Weights of a small GPT-style language model, trained from scratch on English Wikipedia.
Size: 16 layers, width 384, 12 heads of 32, vocabulary 13945, 39.1M parameters.
Architecture: LayerNorm before each block, rotary positions, biases, untied embeddings, attention and MLP in parallel.
Training: a variant of Muon for these matrices, 269M tokens, 4365 steps.
MLP neurons of a small language model. Each row is named by its layer, matrix (up: input weights) and neuron, and shows model dimensions 128-255. Each number is 500 + 25 x the weight over its row's rms, rounded and kept within 0 to 999. Numbers have three digits each.
A block is one neuron, or neurons of one layer that tend to fire together. Before each block is what it responds to, as a language model described it from the Wikipedia text at the highest values.

Responds to: Surname first fragment. The opening word piece of a surname right after a first name, in cast lists, sports tables and bios, e.g. Karl Mal(one), Eric St(oltz), Michael B(iehn).
L6.up136:542478534517506484466479493504493500550459474517518477539484466516464522527522501440497460380519496495481540501502489496557468480498458503495498498463508497502489528506487491498485501440482490543534524520500475495510490512503537515509516519517480546474492498495547541511514529511513510538455510533493461510466524498514498483465524500511507501532533504491491446465508470475456481496496
L6.up198:498467463507478473472505500485480510474484500504621492509482488543505496510531506473446495461507491485495488449477453490522467505506500516484516478479521514486529468532491488496498486451508470503530502490500493462502488476479497504539515556528499501496505496482540509510518467481522492474534497465476483491437512478501488501480480519543536512503523556507532484483485494502505486515474
L6.up763:469468469471499467495499519506472520516507523540533482478444490532541479519463496414498452502501530467500474500512496523497487500487511532484481539478502504516495511513461507499496477457447504485507523467471497547473499484496533498529526494509506522517492499491505521547533533485510488490496513494485461507484539466514474478535498479533564492523503530486537464481499529484471500511488
L6.up1120:525507536462529465479494484517468538495479526455548509522493497489504493513521488502513490405520510540485512476507458495495500453461513496465502504489503506481542513552505510542475508490535546502490485482466495516513465485506517503439468493483523520529445534511503499453491512502495531521497533496492511485464495477521501486520487551471501521551513540490468504498512503495478504504557

Responds to: Record, crescent, year dashes. Mainly "record" after club, career or world, the "res" in crescent, and en dashes in year ranges; also scattered mid-word fragments like trad, Pres.
L8.up1511:450493501493507496496499492515470459500490483492483486502503478496521513518521460491442517502514512493501494533509511502494476506475499473545522506476508518516525486504545503504503501526517528503498477510477516481518467468452515463514484505505526481477476508528486497488519460491512503531519502486492483489510481505493547533488502469528506465533527507529504496518453532522475518528442

Responds to: Noun-phrase head words. Head nouns, or last word pieces, that finish a noun phrase before of, a comma or in, often media or publishing terms: broadcast, version, edition, station, Iss-ue.
L8.up1144:509509531510524531464520512496479510495487507514519510495510501487500494451498502466508507476525458495472501495507516514472511532480488547484488474496483438547477435536444549532520452480506505547513521527525507512504535468483528493504502511494489502494478510511478495479489475486479468480538517515509456469493565468501498514484439433482527524487515455469491487495448512525521497502531

Responds to: Wikipedia infobox and header fields. The invisible character in coordinate strings before the slash, plus field words in infoboxes and headings like born, birth, Density, life.
L3.up376:471504481529502443552515539474474485499516490461534500508472486479554448521502478476448511546520507519517459465505553487503484523482545503481491501498501530505496513511512493522533523490508520481467483528510488508479504506539495475555508513527496496518482523482516472466497464527525501481482454516488499493538528484514511449477515504485496469456512513500478485484462495525514497551494
L3.up722:498502482494527515546515508499478481490495492493507509506486511512528513501523486495499532495523456463527494495501531490476466531446544505499502515515502513576483498527483497456468506513497558510495455487519472558511501472511518452504470496533449490473487483534473485532476502507523481505475488465487545473526490493482503482534475505544477487508477549513518486510491483528475518533466
L3.up914:496549545513486525507519497502482534481516504511499458513511509512520513520498537462470490465481493448476487498504519527509502488471506496496478542515491539516486474540513508505521532521519548528489523479466516499516531505487531578467500481477505523522507460520513536524490502502492466517497526510502485496515479502510488518479499470494526457519523495516524449498456520451486505520508
L3.up1157:465451529501495497522500566493491481452500486506489485555497504471523455474537477494446506495496473546550482489502549506492513499497519473488502535489491481518493477497485495506499516505512531473434510503524505510463503474509460496507498472526508480488553524555493490504505474521517485495514472475529494501511511512476513502515511510483508502507481520533517465508449496516507468485515

Responds to: Word-initial content pieces. Fires weakly on the first token of a content word, usually a noun or word-start fragment after a determiner, dash or pipe, such as family, Met(acritic), Cap(lan).
L3.up105:518520546533504517476535504507519548513508515454501494543477503482475523462498516494521547485518536534494496494504535560529462519508516500493511482492452497558523514492491496513495511508542506492513521538533479486501491501516534504559501522466487458489481480508462505485495478513542523542496509505503520488492510485507517523456477521480502466469465502443536517512550480521529535512500
L3.up432:536479532523509515489533535526513516521468492511500502490493477515488476477482540476542498501474497504526480476482519552547498459470518494481474497557434520516507501493488560483504496519492539476516520544530535554516476477517499491508496497510486541518498500506481529547545545472470503504492511497539528465502485474455529467530487538492489511523532486496510529501511473501453541475525
L3.up867:492517510483506550503516467483496510532491474541514518527507503512457487495474495498515512522504516512494498460488514547523508506502478465517526480513490518518537492470515523493498482487543506519495553483519482468492507490507510496545492490453487478465533486501500523504516487511510486493470502470488535447498516498483501479461434515521514506520514471494526524492494491531479531538549
L3.up1415:485496494540479551500499472499520490531478459488545495502510479482530527482519520489546506552543484548485476491510494517495507517524490520456451506487460502528546461514472542521544507501494514500542541515494494493494519437491491485562537553429498516474531498497537462517506553503520471522503474478487503479490532524492472468523503487503491493519493464483503503483501529515474517526499

Responds to: Word-start fragments, often scientific. Opening word-pieces of longer, often scientific words, such as Tax-onomy, prem-olars, ped-icel, met-abolism; also "with" following a noun.
L6.up54:501533459531514527480514504536548521508469499516525480501471510495485517488546478516541486479523472478496515555511532473462534499501499505521473524539506510508505474469489526491482527471510456483541551503509511482445501477477479498523509498479448502519536502532517519540486498545480486528472457457486495517489465499488512516478481523460569460511494499503489477539502478479488548479517
L6.up192:538479472521500515545497488528539522511511505538456474534521511496584474518492491465529537445486495508500544487526504495489498555514523436471480483521528534489526507471501503506492481512488535500493512510482530468490464512477549478534547502435471491514497474459489515478540503520521496510511494532494491496508500511491452464469506507484500448508485462540478481520495471493519479534498
L6.up1178:469462504511515461521455470511487569495471496507495499515489517538518509517523512425526537509485523461526520500526510503471504499531479511474485486538488494527469467490517478502502517494498504456527460544471499494488514472477535484541500510526509478490498510453518475512479506471506514507520485490515562497521494466500503474491465479532514514501516506533485488521500499537463530476474
L6.up1431:504465479515489519497522480513481522519509520471494499535509513515497454536482517418588471516509522509519535461482516535477539466482501488511499489513524551504519505483499505511468479474509506538519506507494534499526476497481516452485471547510523473478496549543517502530507507498502466512450494509503468542499486502486505458520472512576515471509513539519488513536503504516503505517525

Responds to: Station nouns, heading words. Mainly "station" (radio, metro, rail), plus words opening Wikipedia section headings or infobox lines (career, Cast, Track, Medal, Preceded) and mid-name word pieces.
L3.up22:512526512533524498471498454498492526515490464451512440516495479465479486525519541473474450510490490504513491519526507496488486523479510455503500513516537496467502500481459498534545481486535523528465497529516487526513514491466472507468500462468483530510440464482470498513492518536490518564495505484490531548475480484498465522483524455509500485500506548441478505495509522496473510481456
L3.up361:492486507435510502503518485511480481516482468494519495527491465490503514445540549489529488512531489493446508491501521548545477484484486520555529526554522485538530493508486506523476516485539535449510484502487511439482559486476485499469498492535521528473515471475513475504500490444491565526524475526498524513509459494492519501520488497509487484552509479495493506495473487485481511509544
L3.up541:490490479493521535493492497497508509466457474453482506470460499526512503512488507466496488520484458451488463507518490536493483529527503479569503533481509496515497499488490506485499563536546512489425490493518491525493488511481494480496502510524473512491492489470504542492480495514532501495538456514524524471537484511504479516493468458532538510468497500529498495481469518468488493473494
L3.up733:532566530501527510451464473499495503515500473555435462464524519543494516478458518531495530489511553449489487490473530486552456518504480495503482503537536526470535486509525501481519506541509489489499501451461484524503473494494481519492485492513459501510526537486506536439515532514444505500549505489538487461518494511505430545469472518493499472501485452473477441475489502503510530525517

Responds to: Pop-culture fixed phrases. Mid-phrase tokens in entertainment and sports articles and their wiki tables, e.g. Billboard Top/Hot, All-Defensive, table-header pipes, review scores like 8/10.
L6.up83:487490500536494490503502520532487504477530435485522521519510503467498500554501516490510485513515499532501475519491499527457449484480503532546484493500496457467490542547512508504478528488494479474486451572499480481507489505507482514493514517483509489509493529514537443500515515520489539501484514483542469522427491514491480487513485453488469479512508491526469514467494514513496451476498
L6.up325:507490501476505523490507513519484497484512529526493528498511534479492456522509504520501479509504484526515497528525512506478546482491486511500514505502484488463535508520536521482498460506496512499542423495530498467489491502456507472498538512505504514489485480474508461468510473516469534494500508470528497515476500518546435527488496474481475467497503527530480480518437504487459515506488
L6.up361:462490552480455496505537461507519554458493516528488518533505559498530523494491528526521484480528441488472464520533474495534466550464523512528506500524452482524471524515524498519531529456536507469500440491546490534465503466478495530491515502496488483522478484488512478565510486526510496433508500516492517498516524461484509480470531507480460504475484526490492504520474496513492480508502
L6.up1419:507551502528465516496479501466469479491484523546507518542468500464501481505547539493526501492491466532502491486515543494463516509526509489494495478509453474506468492489505511524518532522460498534506487513486451469482524510514509472531498497505472483495543500481506467514472508516515505522524485497511485488484450491510481482538517464520464475506467568508483527490432551505508528499520

Responds to: Word-completing suffix pieces. Final word pieces that finish a long word split into several tokens, such as -ary in Constabulary, -ises in enterprises, -e in Subcommittee, and abbreviation periods like Pct. or Prod.
L8.up399:500564500483501488513459560508459529485498498503509485523511514508486499497479496533497487518533455509507483470490528481499478512492464511511483511483468481522547459531491543505525506498481481525475528508514480491528457491549506495465532494471462500500506520535513454471561497486518452527537510488445518534514512527492493469480537504519499521462500507502513453501486513504495508469466

Responds to: Post-determiner word starts. Fires on the first piece of a word or amount right after "the", "a", "his" or a short prefix: $, +, year, role, and mid-word splits like pro-b-ably, H-itch-cock.
L8.up482:535521505479483483501475508510513488525511516498448516542496501507524490482483526486503531538480484523524499518463504497559543519435518491526515477545518504472472487494530450433489489530521536529482432476515482488452450505509511500502476465520487514502508517498503515471533492495511514525526478504493545490553482512527518485537519510496431441559493511501514535499469519485481493504491

Responds to: Infobox field-label colons. Colons closing a "- Field:" label in infobox-style lists, such as Area code:, FIPS code:, Conservation status:; weaker on function words inside ordinary prose (on in based on, of, the) and on mid-word pieces.
L6.up596:509496481481546539469524480457483532519607512532497538497568443544507478499545480483501541486529500519508513499532506525463519474476461538483467560500454540468504478545509503532485512508488504487526480522516529476486521524482540484491479552520539482486493460498497533491528477482530519481465501513498529531513445512508491495525493499514469497469503497521498484497497529514436545492475
L6.up767:492502480529496548521508483539506483522541489504511484481539514490533470493457473462516495544478513461525483494528509503541471443471493492487462475537505515499498470523521492506517483471518494458503465487503488533474511498498512526486519467506517500464480513553507523513526475481487496502522486505492517492471504510522478473502474537522475495502509488509498481539504510521475479484505
L6.up1437:498492544523456515515513511480508516495511488522506500485535504462486493512469450499524478463511501470550515497479489476474498496519499499481505514485531508477504480484535545468533501507531547523535515519518513515552505515531526477521520500487492542450488536450498513533497498469511499537532514482503490496499470510481537503585456492515493527510472485498471469510519503503475512500516
L6.up1459:489485473461532507528539459487485521478507526511521524477562488517487480528524525489544511491483462478520517494473429506477481497507507520492525489489516513508531522484493514501524493480509484489501497559513518501491514481501527522566559525507498514474459529516527530486517502500521483502490472541472511450494473504549480493477482456490486471496542435486523499499508492504439531494542

Responds to: Mid-word subword fragments. Short second pieces of oddly split words and names, such as le-ap, d-ri-pped, w-re-ak and al-be-it, plus score hyphens and zeros in tables.
L6.up45:497453507498485488529516486479502495501504493513472543517504513480491534476490477514541515469481483523510520540506489478447471519520485485472540490500480511494471496499477509514524531514488525504482494534491458472509506444529458523500495504510546498524513525527514520465466501486480477474471522480521528493494551510511498500549519505495509514524524555514506506514519517508507499472538
L6.up145:565456493534462505473509484512499529476485405491524536485530479511496492505470516487499511495505453507512532474482478517536501496497511491479504468516473506490462541476480545502535511464510526552487496475496492553504513543502511473482511510520497481481501526508485502477547509469501551506506552520531461486528523484476514498497514482491479481571527526495534492534478510470471541500460
L6.up288:499507498509540474496527489526456469511513487475478507531493515518529490500539505521492513452517475536465490500496499519492500515543537485504537511502502518502470544506451537487484500512504494534492471466547459503501507517495464513469482493484477504468503494552521489503528466447518546516507471519453481505520490494492467515468489504564502532525481504542548575483493531503483533479532
L6.up831:516476515506511507453494468484508485514477489486487544520535478486458502480492560462512481515517529461504485484460518517510484530474503508499559487522493504523528502535487521556510500474479500452530526481498506498518482491482546517542487502498519468492505594501520518515488528517510524514498425530492470468519493449504511517491481525529511481507548496526511498496516487487554516527475

Responds to: Noun-phrase-final abstract nouns. Last token of an abstract or measurement noun ending its phrase, often a suffix like density, wid-th, infection, unemploy-ment, plus relative "which" after a comma.
L8.up869:479502522526490511474504509490506496500472453512502493489499505488499535506564512482482480514501488454476488521542527509516519492501499505536507521524459477510494499458496568505521432483544494513507514516501523499519473542502522515483489520429481519500493456488483480508456530516501478481509509509571483466476520476481515472493517483481471493524460483499471505523497497491510497550505

Responds to: Mid-word "ugg" fragments. Mainly the inner piece "ugg" in words like Guggenheim, Nuggets, Suggested and plugged, plus scattered mid-word fragments (excluded, Sardinia) and some ordinary words.
L3.up328:520484485529452502458495521486493512486472519573467525492487538482503537502542519512512517498518503476510494496477502511484471492510521512442525477483451479502536510456536483475500525465452516514489531517467504494503519496514492502542495533442478519484499500457528490514506540478504499488507503463479479490501527497483516513503494491477481546547491492515501498501495549487460566479470
L3.up657:517495571537487469455529569504499540500467496495490498499522469513502506540504510490485518498533441513555511486512519520552491483457463474462505509483480471482489497512485511526503516457507505531497492491441476546490481481472479498514489489486513491488493493501481493500480521470494510467506482492469488505516507534536520493440559487519524522492487452500521492470495496469495512496495
L3.up938:503526482480538482501499471507524474466529508512504456519523519540529490502533509460553502498447479520468510472450492526522513506486497504477476488495526487479507483483482504519481519490479503520494495493513493521511528465514480490478496501523497444531487493494479476500480475466543500459449457525478497506491481524527509486496474478482498509519527520533486473512485505479480532473508
L3.up1182:536498458488481480494517480517513479466563510480512481472489504502471517518495545527475495461534499533484493500494431486508455495471525510521500478479486500466538516488507479504519495506508532541512480504512498459506531451563499482496518500482507555482546494516510509480528509520503535511549485487517527480500489504498432496523504515481481554486502528494492507481486510487446534512526

Responds to: Word-initial incomplete fragments. Opening pieces of words split into several tokens, such as stri(kes), atmosp(heric), purch(ases), and Arabic name starts Abu or Abd in tables.
L3.up514:479489516506510515512519461529525522503531510485500479483515512491465476509498478502504474495508495491521524485535536509543478442540527514510511508495471497477504496485488507515517489509551520515461517495437479506495495491474486548519478487488513514483493468539473508485475496489520507518490499458492485490482463490449540507486495467526508487569483492458475455496505477478500530534516
L3.up768:465483524504433484437489530512526493501536502487485462491476487517524518496518513481488491548487547468449498543457474497530493490453503506476477438519474498495509466499503517515547483466510479457445484473463483505543495517535516475523518503536506561521540511480515440492520517507486501512498490523507478466498487491502510468503484445500476482495490506527500493487500474509508513554478
L3.up904:510488447554465466506494520473508469496518546526492497515507520484511456500506512476475488513497512516531531529474508555489487519518568506492482506543470455476500463526478481470463497497493507479523508536517477482537473523478470527521462486538506503492510499495480514471487523524480542527524462480515475465503464515515518492488517485493501524504477530476524499490487487493521487526532
L3.up1410:501469479526475520467512492506478488498550528519541485512502522467518438517521501529495481528494504464519534502506521497505454497512513514488526514484475449473494536512500545484486493427468478482433489526461472528490525490532493500485496500503495513510551487500503480515493514523528536457493494492503473480445461512513519486508466519470523516500463485486515489475498500476494503471513

Responds to: Word piece after initial letter. Second word piece right after a single capital or short first piece, mostly in names and rare words, e.g. D-ion, V-es-lingius, C-oming, W-ush-u.
L6.up332:497505503540511532527509507527477525490510489490503525535512471540482496510499490506490490524541502518540501547497511473536477488488472548499484506509498520551512505467495480495480478503493536496476529521491475527511473494503521512479488504514512501458461481504532487529516518537495536502488518499467531528482461482495482495469507459504492478499506546500486480514467503447497469544480
L6.up877:495533490485506523529472486522488548499503515480525520496466492536525510493466466489545482519501521509477512482495481483517510495474487499470459540503505530548516499534531525464503524489517488496509468522504491551527524502511510495524500492493485505500521489501526515506524513488537464464506509519507467464511470466486471482522525518519518484514511496494500508541543540462539493503480
L6.up1062:491476536529524498520502489505523501519489534464505504527510512503528540513494490478501480451529487481472507548509513513472455533523513522520467528543483521553499492529496482483511544520520485506488514496480494492531503524501539520492503458511522461502490541527513503496520481504482498499466475517483533457528477557501514516515540556497540481537507544483515503481509489537532475494477
L6.up1170:487500538514505499503500495493504538518458523487503516476480489513466510486524470491511460486528531468493446514477542470540459528487491492490502530524488463483458482526510541492533497527534514509508563520490518494486503457488488484508525492478513484515440521505519491520490498485524491474492511529500539461529504496493529529507529514501474503497516508507519557474494531499512506511477

Responds to: Currency symbols before amounts. Currency signs such as $ and £ just before a money figure (US$4.8 billion, £150,000), plus weaker opening brackets, colons before lists, and year prefixes like 197.
L6.up155:465497509508440507469525504533514477480455510521530513513501476542495517528462439466512496499476492498485502508457497500494509487517530530489500527485531473536501512477483479519477557449507513488525512472479482491471485464507552393551484483532499447524524475499518490486499531495540460523471508489497552511493433492526496494560520487494493495514469518523545480474469496494540481483503
L6.up454:461534506505510472489496531496494505458511471513499526501500474541495459489470473545506500482488451530491489469476508483493502530507500473503515546498495504506492512487512510496469503513509493451496473479528500490447504471513483521504466501473469491532484527555451514444504486532496554496489522469502520482499523488463505501516515514460529503500508528504502518476472530507526439517514
L6.up897:478498464468484473455496516519500486472502536511503507473499468521539508521465497486464491530516494522479463499445502495466476527496518481503471533533491523499494541514500470458522521477506496458456471465508507515464506494491509459491510536479500490508472521507505509509490495548495500520509498551534519458474520512505513481519487492526512487531456559517466525485514511503571507524451
L6.up1065:510459492502468495498507509505531471485494467487523448470497486535543560497515476479525500535490503532490523470514518445477513555462529485500508504462516498485466498479498449514456511504465497495522482474499546473470466504487476492462500504497504508519553569512477493538497513507467555499461492491510435519504526512514457506531543521495487486537491511504519507480489467513493513481473

Responds to: Opponent after match result. Prepositions naming the opponent after a sports result, as in 4–1 victory over, loss to, against; also digits like 5 in year lists and tables.
L6.up898:525501504512496499538520451524518499529536499485521473484447533475533472503466529502532527478510534530492538541471448529504512506497490451495513474487513485551468499469521533525517477503514553464488496495507485483479487473507496433501521518461499487508451455486501520452484545490542535487527497486490494507523472490519514537518500463495501515557463485473479507463502499472508451478487
L6.up971:520501528462539482530508508483479521489532479491470509505482462471532522495526516499477481468455472535479506490450525456532482531489514508517491525508481501503473490498521488505499502488510531481482531491474503476535499563518527483484483471490476516496505572477524498448521497467495583545513495518514468506505475468509476531506546457548467479493495478471494473468499501507494524517462
L6.up1080:531510512506485459479488509541472500518484532544471515507478503475530489525490446532472518505500520531509494464507487481517521470522528513483493482489508492495526519498464501493525525467513525499468508469499503493538500462469562494476523489466546496545506456524500510508482519489539510476515477500530491483467507482461504496459465475506481478514535512506496510537503478463498496473484
L6.up1240:544528513512490504500491452461516482529540499505522477474467482475477475510521525506466516459496486573501515502438498478499472512476541495509504488474514543491501494510495522541514478445513485519503536520490468501543499486506508462473505491525516552507465500492516476496498512519531531513503491534498511486508474518461540510516472421514489466510449522507510515512491537456483514521463

Responds to: Sports seasons and word fragments. Mid-word pieces of rare names or words (l-ah-ar, l-ac-rosse, T-b-ilisi) and sports-season tokens like regular, playoff, 2019–20, 15–4–1.
L8.up522:490523536480507493483486517524481485546468544485544507534463523516482477480488532515475469540503489475501491484524528538524487501529484518457456492516498524528488513497521515466485489518543504483539488525504486493515488507523512462478487521488533531504498457501511498438489502500530518517477515525484511513533510483522493524506470484528490480498522478495436492477486523478482500527514

Responds to: Abstract head nouns. Abstract nouns right after a determiner or possessive, often before "of", such as tenure, extent, role, career, or a History heading.
L6.up579:429532483496513525534543483464480522489470524513471519472516495495542532507491517488487487495519486539502501496540511454567541496510485499523483464528516484502528465497494496505500505472472472502499484491462478506474492497497530482505482490509501537493509491527496486506507534538505593468544484541508477502541511482484482519489523515494495485533502541518513518472537483498520486492475
L6.up640:478459501500516510512486511504520461478463521511477546507471512472467512493479496528527502531478509468550503421523498531493481484521527522480501494486504493501467491519506510474484470463445478526461494471532510502477506502499488499515469493470447472512506496548531501496511499455542525535492480472522530454510529525500538453486491492502520511529514520504501527570537488507493520472463
L6.up790:516503527491490506517518509538478486493493533499539468482506512486504487520455521510501488497472500486507509490464530464531484484462508487431488502528525505501527542495501480519462490516534486558519473499520512543498517499483510468489487539534519521490481475522448510493459507517471549465483459469499521530501516504498520500524480540508499461532520542531487525514525461526546476470493
L6.up910:513471432494486528494499479477514511498492508485541509495503530481515547494514478485513545522467467452462469480538501466489430495471468533493495496515498520509514502515471531504510541503458509532530486505490477520493495510461496460522537472532539477484447508505487487526492469462496517518529499485502505536497509479495515507486499524492480489498527519488514502477516490489511514480485

Responds to: Free and idiom heads. Mostly the word free in any sense (free of, free mod, free the suspects), plus phrase-forming words such as vice, secret, out, away, finished.
L3.up25:476515469522473519494498509513543509530458506540490479486498474490463498513464536487472487486497484539509496482498506468484474498583501470504498487457489473480499495480503495476501504486511483480516486525498499468467462492538477519521566517538499526493561477476465489473539509510483503495533477519534476525528459513506509517501484523486481470481497536513460486508550478494514525503494
L3.up642:505495491497525489463478525492508478504483491506493480497459522569496511475483500483498473500511473486466522500521552481491505486519501509480449492491496456504506516513483469482475521508457490532511486518539472544493471456523495536486511550493462463590527492516486522469524507506517511485483503471543519498506526508541514467500526493468470480490507501519496494492505478492506489496501
L3.up991:481492540511482514452502495533505468508494499485488464461461471542500488524462489509523516467564476516501534527488491498545449546565469556497505491524497488475486535482560542482468497515511502481526497506510505540519512484488527500542527506499479520493468487499457529532519523491499505478503525512471463498475513499501504547515548473465487519488501520514504499494540468476528525510500
L3.up1443:505507457497498526485488482512526451511461474550526488492490482510496496486536482488459445522520510474505499489501512493537459471594513507498478460467504480464459489490485514485524510476498480515513524516459493489483493471482480434530512525515504465468533522468450522485526508449451509496500509529447484527491521507544529496520478508516490551530523469487500485525478506499505496475515

Responds to: Word-completing suffix pieces. Final pieces that complete a word split into tokens, such as -ing, -ed, -es, -ak, -ary ("Respond-ing", "restart-ed", "spok-es-man"), plus draft/sign in sports-career text and the invisible character after map coordinates.
L3.up99:503507568515491463500501467449472523511504531523484495528483475429522457511462503494500503471494493552521503482515462531545521523498484532474533482504515497457552498525484503466501475473497514532503534516507556499475485510514493544539507521498489513462447529529505514448492540484476506519512501491501515485505537483492496496510472528517494496479500495496519497474515475498533515503510
L3.up284:492533499523492442483486487482484519491503495529510474534486536430506488514469484499507513502500486531539501483545479489492486524505479489462540518484533479533509472500517519494485491474478523527486515493518521541511464473474515534553486501500516496507507500533512478517500492485503500486433446528495484469493515500512518498516495540490494493489484484518471495507467503515493521473564
L3.up570:541544516503546468476500479486476529504498506515536504506491548501523494524506505525503519513481517516504491528515527497515495475481465505480484479542513509475523490520488512477498507494486512483493451508495466476496475540489459527533516461477473507543508485549535464538487539463479506496486523463498498488465486500493490533504532423541502494459545502537521517461450478503484505492496
L3.up1394:480509520501501462505467471493530535529484485488502567526494531452485516482485474514505479489487512500489420514516528492500477465517482523495524485513509500482525517498462509487500480502505495491468504493479526468477497514470453498512521477457466493508496474509470485506486512500504519510508475474520518485487476515476496523546517477502499505466502528497526497470526492502492535488531

Responds to: Start of foreign-name fragments. First subword piece of an unfamiliar, often non-English proper name, usually a surname after a given name, such as Put(in), Š(tefulj), Miqu(elle).
L8.up318:502503518502503492526493500517479501501557501478520496516444497440506501476525503471471478475508462487501525463491509508493521482466488522464502505484483513498493522516511497535467519530515493481496489476530471504485437469475496475483498460496491519477485510494463477513482465503528544477514489478492508492449446467509532501524533492494501474484516518515491464523492493478477521492529

Responds to: Currency symbols before amounts. Mostly dollar and pound signs placed before money figures, as in US$4.8 billion, fined $25, and £500,000; also LaTeX $, plus scattered unrelated word-piece tokens.
L3.up408:498512503498526468471497481483511460526476514486521518485537525533518528501501501485508510459463506494499543502496536492487495499493510480530485512480508464504501534507482504499516506481463522510477456489472509498486492501507512497482470499490462446533501485477485517446505489531522490475501519526481562511488497515498437504502516475519502488468475510498494510468508463482546460451505
L3.up1123:510493501511494530539508494507475464520508510512480539502526475498533528447509474520496525527513494538532530513504551494532549474488517504468498479535526501467474540478529491463503494477527515509460474481510507512507492498534493495492495517464506510503473507499480495530512509514481526531472478498465474448498528475516492516499495521451527506511524525534539437510487488475522528482506
L3.up1160:494493532470513482514479474462518491477476527492513495452486510501511504552503511452489491523466509479451525500513530476484503504492539475531550519514513491517461490545511523473441521527511480446501468490519444503486513477508502468517474510506450479531487497485523485452483476514514508557488448471488526474468428429495481479467502511539472478497472515540483467486477493497482483500497
L3.up1252:498512491477480436494496489489519547495504550538546522460502532498467518526460517466491507537505480495486566516531513484493534516460504475498479514487469504473541486496489497484475510496531535461498490458551507521519456509523513482480466501518513483510527547514475469483505504510522507511483501495494530475498478501477496474476475490502522548499494505489489432465516467481472512563515

Responds to: Out, up and adverbs. Mostly out and up as verb particles or word-starts (peek out, drove out, outline, outcome, up to), plus -ly endings, only, longer, away.
L8.up361:481514481584570527518485503503480477525471521449481463493526540506501502467520472488494472539520531510486491505501490494524514467550466543500539469558517495463508476495483523472465512500473487488513504522503512525492522489477502515523534512472498516499500465477531497505534463511510503481508529475517510543514487521519506496500532493481519503470503526532501502467548520498497494448493

Responds to: Compound noun heads. Head nouns that end a multi-word noun phrase or name, after a modifier like radio, football or gas, such as station, team, Squadron, board.
L6.up167:493513534503486493481537522525496499511475507518489425494514498509503521502518532470518472496475501566510497484491519504536529499492516484539481519468488518531500520551476486521527514517531485533525505491485491495524500494498534470482531482525509516498493479467493470502513525462513517512488471464490497521488510490443520510480470509492534485524463496492524506513490478493492499511486
L6.up316:508505544506471479497511460497466480525464491469501456504531544499500488507537508462492459460509475523483512494482520520525480517438499474491499509492541456456478482478505511504512533468496471499501499523527526479531488507499472493514441493487494482471488482489507497475509529446487490489462532484524495489480545490478480512499518481473529486502518470503515483493465490467444481496518
L6.up455:500502513520507492504502498481476449508503502488494494504516475503525505487544510448506535541528487496524455508484512496491480484472472502488476489510475493460516507510522541507504460473500512465497514507520507534504491476485500483474510544467513537500500471474504523507505503450500473456444518476467461496493544553490475500514505512517477547553509519523522531505406484453518518520515
L6.up1478:522512544489486511481513506478496506531515539486556464481517501505508465509515502500540509485523521482514512489509532500492500495477482490477511499493500567493509484491466513501537543491553514489471484503495526513514454528470490501480507529488505590484482505522532532508492517484530534497510520504515527498503511521498537500493517500493518505527493523499531477487443487473490516518477

Responds to: Sports opponent prepositions. Mainly "against" before an opponent in sports career text ("scored against Airdrie"); also "to" after adjacent/endemic/migrating, and sports or election table cells (KO, Lost, place).
L3.up224:492550516466493474541507500507490527489504481546517575493496497449452521552515534532472497488529518461563488501517468533489477486519496506505457515516534566531491486490538510482515504486517496531455468506473564453526531485480478488524494510543514508485538530510489507473493487491482525486489499526502511482514515486484517528499464477507484512527526546510486459500520490438538514523483
L3.up280:515500507510498511509453484499494522458511441523504508499488529526530461463517484503512512470472501515488516470482502480506491488504501506459500483501492490504472490514518526486545488485498471472484529531477553503473513497456505468457503523487536505499531504512492508506537501495530523488507463481497515515521492501499461520503477509488483495514497537500543460523527460502519466509474
L3.up605:528521499481497499472447513495493532485516469472583505499477464510457482506512519501511489482500507503515479505462498486512508511525502472485489493513512513535502557483501547540504498487449543477496521523531508457522529497481559539519505515472561519482503488493533519506454523495520485478491486521529482527511528494495559531508460480502498563488474532509508479565486520525483513504454
L3.up651:487511505500514482482480500476471542458515500471565514480500519497476473484528457495535519474453493503510450467515512518504490491486492485509483488537516463525490494530518519482529534474474496496519498542497488506483528509487490528500490502528528477516477490489510471487529457484500519427541524501523520498478546477511492473483494485524481520454521486516469456502506507462511453528462

Responds to: Word-initial fragment tokens. First pieces of words split into several tokens, mostly proper names after a space or table bar, such as Krist(ian), Mil(k), Clif(ford), plus some ordinary words such as rh(yming) and colle(agues).
L3.up116:532500467495455524497490512497505510472503514533483487507456460493471455485521471526513481515480454509518471488505488500488467495506544499503461506499493477529503505488513512522502522464503521585500505484480495516447494534510483481507500541473500514544502464536487500489532498506501495513451506497480461465503472566502480498482469507499487500491487513491541548515483464496465469469531
L3.up689:551421523524509468482474507504498509518458505503504469516484447484491504497520485531450493484468459528554527477522481540486470516502472506479546512490495504521507512489485471475500522510515505545545535455490511515445497418507525477481520449496534479544531500513516516492509496511547495505509499460463518492494484467460508523524489518490492544498479521445491533494466508541514465475501
L3.up890:506478500522511512455500497469478532498489514545496528467496479469535443424476455510475519472479488527517532513484487545562502518468527493459462483507494505479489504523499487501523542490460481519485524478467515510431494494540500482504474515474527489485491517488488504494524514465535517437492513452475509472491499540499495506514548494465472493502500534486505526449526497496510493494494
L3.up1371:518492550516494504526487479526501456537472468453494551577481521509528490527496503530516458452503445531488486454487491508487485506525525492466498449517471480483533497503496495499495497528484506557548506520511482537501488459558518509494517477459511554483543462519545455493470500519525508514516524483472536468491517472494479501534487511540454497506491550486517538509507497493525497470492

Responds to: Mid-word fragments in rare words. Short vowel or syllable pieces inside unusual, foreign or oddly split words and names, such as m-u-elleri, N-ari-ño, Tri-xi.
L8.up908:518476495507487518529508429526488485517485513530518508506529498492474507536518505533522506544503513526546505508495509498503489455519484552517506455510480545504513498460495537517495516444479516486526482554510529498486520492528490511522518462512539458494505496499448492520495525499544475476488506516506513495424502522516505465488504505525508494472477527505535478508462472518488540563499

Responds to: Copulas and coordinate separators. Fires on the verb after existential "There" (There were, There's, There is) and on "is a/an" in opening definitions; also on the invisible character after coordinates, and on mid-word fragments.
L8.up990:483506498514482471528492532521503512495531468499537498544497535487540510460477493493471508502487467522581506477510456494526496529534504511477498504542536529497493476500518460533540506503477521447460538493516479485437481528530496500486477462566536482475548501518464546448482501462527484492496522502530460486473500480514555489527514481441514457509498531501540501510509499460492515493512